Weights of a small GPT-style language model, trained from scratch on English Wikipedia: width 160.
MLP neurons of a small language model. Each row is named by its layer, matrix (up: input weights) and neuron, and shows model dimensions 0-95. Each number is 128 + 32 x the weight over its row's rms, rounded and kept within 0 to 255.
After each neuron's rows, "fires on" lists the tokens most often at its 100 highest values on Wikipedia text that the model never trained on.

L3.up467 [143 107 125 169 169 161  67 165 171  78 101  91 200 133 117 174  95 201 132 120 138 123 136 132  86 164 118 112 157 179 114 114 134 133 106 156  76 127 206  95 104 103  35 153 126 130  89 141  97 143 151 134 141 141 147 131  93 140  96 142  89 203 135 105 116 145 110 164 152 190 138 135 135 152 123 136 107  84 160 155 159 121  95 130 140  40 186 124 141 147 158 153 109 201  89 125]
fires on: " of ", " to ", " was ", " were ", " ", " the "

L7.up1 [123 106 132 122 117 109 162 199 129 110 145 166 112 119 147 116  61  97 146 164 143 125 112 175  76 158 196 118 112 106 141 137 136 108 178 110 142 104 114  98 103 145 147  75 181 111 115 140 103 136 161 154 164 157 167 151 160 127 251 118 116 109  68  90 157  88 156 138 122  91  97 116 153 126  64 133 102 116 115 128 120  66 150  89 140  84 132 117 153  97 119 118 136 130 120  92]
fires on: "or", "-s", "|", "S", "| ", "m"

L7.up387 [114 113 157 136 121  59  98 137 108  93 135 137 122 161 117 128 101 115 146  93 133 118 135 106 109 167  90 177  85 113 153 126 155 124 142 157 138 124 131  93 147 117 103 117 131 134 128  88 140 168  91 136  95 117 113 176 101 151 169 157 129 165  98 149 168  99  99 147 109 166 113 153 164 187 109 203 155 100 116 116 140 175 100 105 111  85 167  49 130 218 130 112 139 105  76 103]
fires on: "\n", " ", "rip"

L3.up349 [ 96 122 144 173 159 103 137 110  94 137 133 125 139  66 188 142 147 117 234  79 130 116 147 183 112 113  96 142 151 175 194 168  67 108 130 120 137 133 149 155 161 101 106 109 148  65  85 137 143  98 118 120 124 125 114 156 120 102 111  93  99 134 135  83 128 135  87 109 117 132 133 151  63 141 116 121 102 140 144 135 168 138  99 144 165 119 152 147 145 145 122  81 139 140  68  91]
fires on: "it", "y", "ir", "re", "end", "age"

L7.up374 [142 128 112 115 178 164 156 160 112 183 133 122 140  18 113 136 169 144 106 155 175 120 146 117 116 204 148 131 174 148 150 141 148  76 160 123 137 103 146  60  86 141 133  87 191 118 164 148 141 105 204 145  87 131  86 131 155 124 164 150 126 177  92  86  99 124 175 213 128 118 142 156 145  74  94 185 151 137 154 109 114 124 117 123 147  92 121  87  99 128 113 150 136 154 157 122]
fires on: "| ", "-", "-s", " | L", " (s", "s"

L7.up256 [144 127 137 170 122 136 108  85 168  79 145 131 114 150 176 159  92 101 191 175 124 164 141 203  69 133  81 113 180 134 174 164  81  90 105 163 122 154  95  88 157 160  76  64 121  86 136 153 126 127 118 128 169  83 153 135  80 137 121 145 129  99 183 115 143 150  80 159  95 134 114 129  60 114  89 138 127  82 130  86 191  81 155 145  99 116 168 136  99  98 130 144 139 121  96 166]
fires on: "ut", "ir", "it", "un"

L4.up280 [169 168 102 126 133 145 136 138 115 101 135 117 155 130 103 167 156 132 121 169 182 140 100 120 129 158 134 156 166 167 106 107 111 125 126 138 156 173 154  88  64 118 102 130 117  87  99 132  71 118 125 133 131 146 129 151  56 180 111  85 128 157  87 103  94 189 140 133  91 187 141 151  82 110 144  93 126 136  99 152 124 162 106 109 109 135 170 177  57 163 146 176 121 170 132 138]
fires on: " ", ", ", " of ", " the ", "ed ", " of the "

L4.up513 [172  80 168 145 120 103 121 149 134 180 154 145 159  66  73 104 125 148 148 141 155 168 145 127 125 193 104 166 160 119 137 109 180  65 140 211 116 111 189  99  74 103 158  88 151 144 121 130  88 169 142 161 140 115 180 162 145 178 144  68 160  64 146 118  93 147  59 126 134  67 143 158 146 127  90 171  99 102 164 130 111 164  49  97  95 173 105 104 133 114 192 148  95 184 114 110]
fires on: "s", " Em", " im", " s", " cont", ")"

L4.up99 [ 82  98 152 127 137  74 108 138 125 105 135 142 137 108 141 125 105 167 179 151 142 142 101 149 126 220 119 178 103 157 120 164  93 127 113 170  81 182 113  90 142 103 117 103 130 138 172 137 133 123  85 109  95 110  72 108 125 127 139 112 143 133 141 156 142 146 110  57 165 140  52 114 135 148 143 142 178 111 137 106 109 129  75 135 128 119 136  82 136 193 142 148 183 143 168 120]
fires on: ",", "st", "d", "\n", "And"

L3.up127 [153  83 136 107 117 140 140 139 179 145 137 112 154 106  89 112  60 126 103 129 195 175 118  75 140 144  73 127 126  90 152 104 128 117  66 160 132 115 218  88  45 168 172 129 115 122 146 160 130 184 177 102 148 121 171 159 118 163 120 158 109 179 171 152  99 154 124 118 113 107 119 101 158 163 122 107 124  82 177  85  96 129 117 103 119 108  98 166 142 140 153 121 175 103 146  75]
fires on: " | R", " on", " s", "\n\n", " in", " cont"

L4.up350 [154 119 143 121 117  77 137 155  96 159 139 168 132 135 182 152 146 106 163 112 173 140 140  84  89 208 113 105 132 131 196 168 151  83 224 131 102 120  92 114  84  55 129 119 140 139 113 165 143 127 171 140  87 172 103 157 156 134 149 107 138 105 115 135 112 104 114 149 114 187 115 141 120 171 125 163 169 115  96 115 121 179 140 137 112 160 145 111 161 144 177 122 133 115 126  74]
fires on: "1", "\n", "2", "l", "0"

L7.up530 [153 151  68 225 134  67 140 105 135 126 168 148 100 130 117 111 145 124 121 126 152  98  96 101 122 129 155 120 148 114 169 173  97 132 150 124 191 143 138 110  52  56 117 138  92 117 110 135 133 116 142 130 131 171 168 165 126 134 129 113 118 108 149 157 122 109 121 179  44 135 101 133 106  85 118 113 169  80 178  53 182 168 118  66 115 103 137 160 136 129 107 147 117 166 161 100]
fires on: " as", "ed", " ", "18", "3", "45"

L4.up249 [145 110 104 127 139  71 102 115 110  91 139 105 172 119 134 128 142 153 120  59 132 119 133 109  79 121 124 139 156 154 180 130 150 124 152 154 105 194 168 179 138 127  76 124 133 120 130 149 104  81 111 169 151 167  88 132 157 113 126 186  84 143 109 181 172  86 159 164 116 189  88 117 141 142  94 187 179 118 158 133 129 160  92 102 189 111 117  92 175 139 122 131 190  80  96 112]
fires on: "\n", " small", " main", " important", " older", " large"